config.yaml
d_model: 320
norm_eps: 1e-05
rope_fraction: 0.75
tie_embeddings: true
lr_mult_o: 1.5
beta1: 0.93
batch_tokens: 32768
seq_len: 256
z_loss: 1e-05
MLP neurons of a small language model. Each row is named by its layer, matrix (down: output weights) and neuron, and shows model dimensions 0-95. Each number is 500 + 50 x the weight over its row's rms, rounded and kept within 0 to 999. Numbers have three digits each. A neuron's up and down rows have the sign that makes its largest values positive.
After each neuron's rows, "raises" lists the tokens whose logits its output raises most directly, leaving later layers aside.

L5.down282:515461422544513504457481521414544510551524488529521496496477440466563473526418456411508501557575481561521521434446457514477554539527506548445520550517502452552532538564470527486422474489432465531497412452476478482516468489455458544512478484442461552442561592536534475468425535494556475529
raises: "er", "ure", "ured", "ov", "rin"

L7.down618:449542459407478493499477472588550548532495532431542483492543478470489596548543501567505524556394562471537426524506605473482597506495520510548503497499515488473533561555557416471518507615576475455564455422556509457482540480501550525464446465534507432377440517500528535549442483479526532617
raises: "ant", "ants", "ium", "lect", "ados"

L6.down443:500443515534505541508544539495466531512500514600502641465517635448492414531573553434529495540516495489444385595498478502543480517488470485472591481457380490527546456528577504524636503551474501532513611507407537569485513460641488536447532536513495507458581526570536461413565568541510527424
raises: " I", " II", " III", " A", " X"

L6.down241:501526403429452426506593543459444426490487438416604424570508468478407374505490518424526398575548517475565464457489563526530494518506444541507561518574550566511558505474483546483571500535491580513406510538462507373479515482528469526570551490409552522586559510522400408512465441552466509506
raises: "\n", "|---|---|---|---", "|---|---|---|---|---|---|---|---|---|", "|---|---|---|---|---|---|---|---|", "|---|---|"

L5.down582:483449516536544489492496495479560500460467492455506506422480490486448475556605568509419473475467503531509518492568510519503522517504527486537473534573531505533538529451496493388547453437529516510499492528486474568470496495485403463555547446506522406586614394472510531525553549450425478548
raises: " of", "2", "ch", "sk", "3"

L6.down332:579493525491557496542462549593531543494385497443489477403531461521532441532520549590439495486538473518466501459508514483460586423527486545505461382512497561505494480562491569594518483539474557511528578474523442543399404392545442605516488606537525473450509662521539600543478468530556573435
raises: " Total", "ader", "ta", "aji", " Area"

L5.down200:405451509524449526525538608529499499548407551475525650558572477509545475501478435506492484483592470476418538545542444533501534501516516531446489523482537480571442446470494448499529522491554512593592415441391467598482474464435472486483589490446477511612581505500620545564544473557458458510
raises: "ched", "ol", "on", "head", "ured"

L6.down361:439413378508484545521491489450513423573466538386482472472472590517506507581446495459491541532517521549457518437590474420477538465479514385441496442524502601518604502478503526519555477478567475565489488514484398526471494515501476518495524531417472478388629504461503496551432531522592488423
raises: "ide", "alk", "orship", "ained", "ire"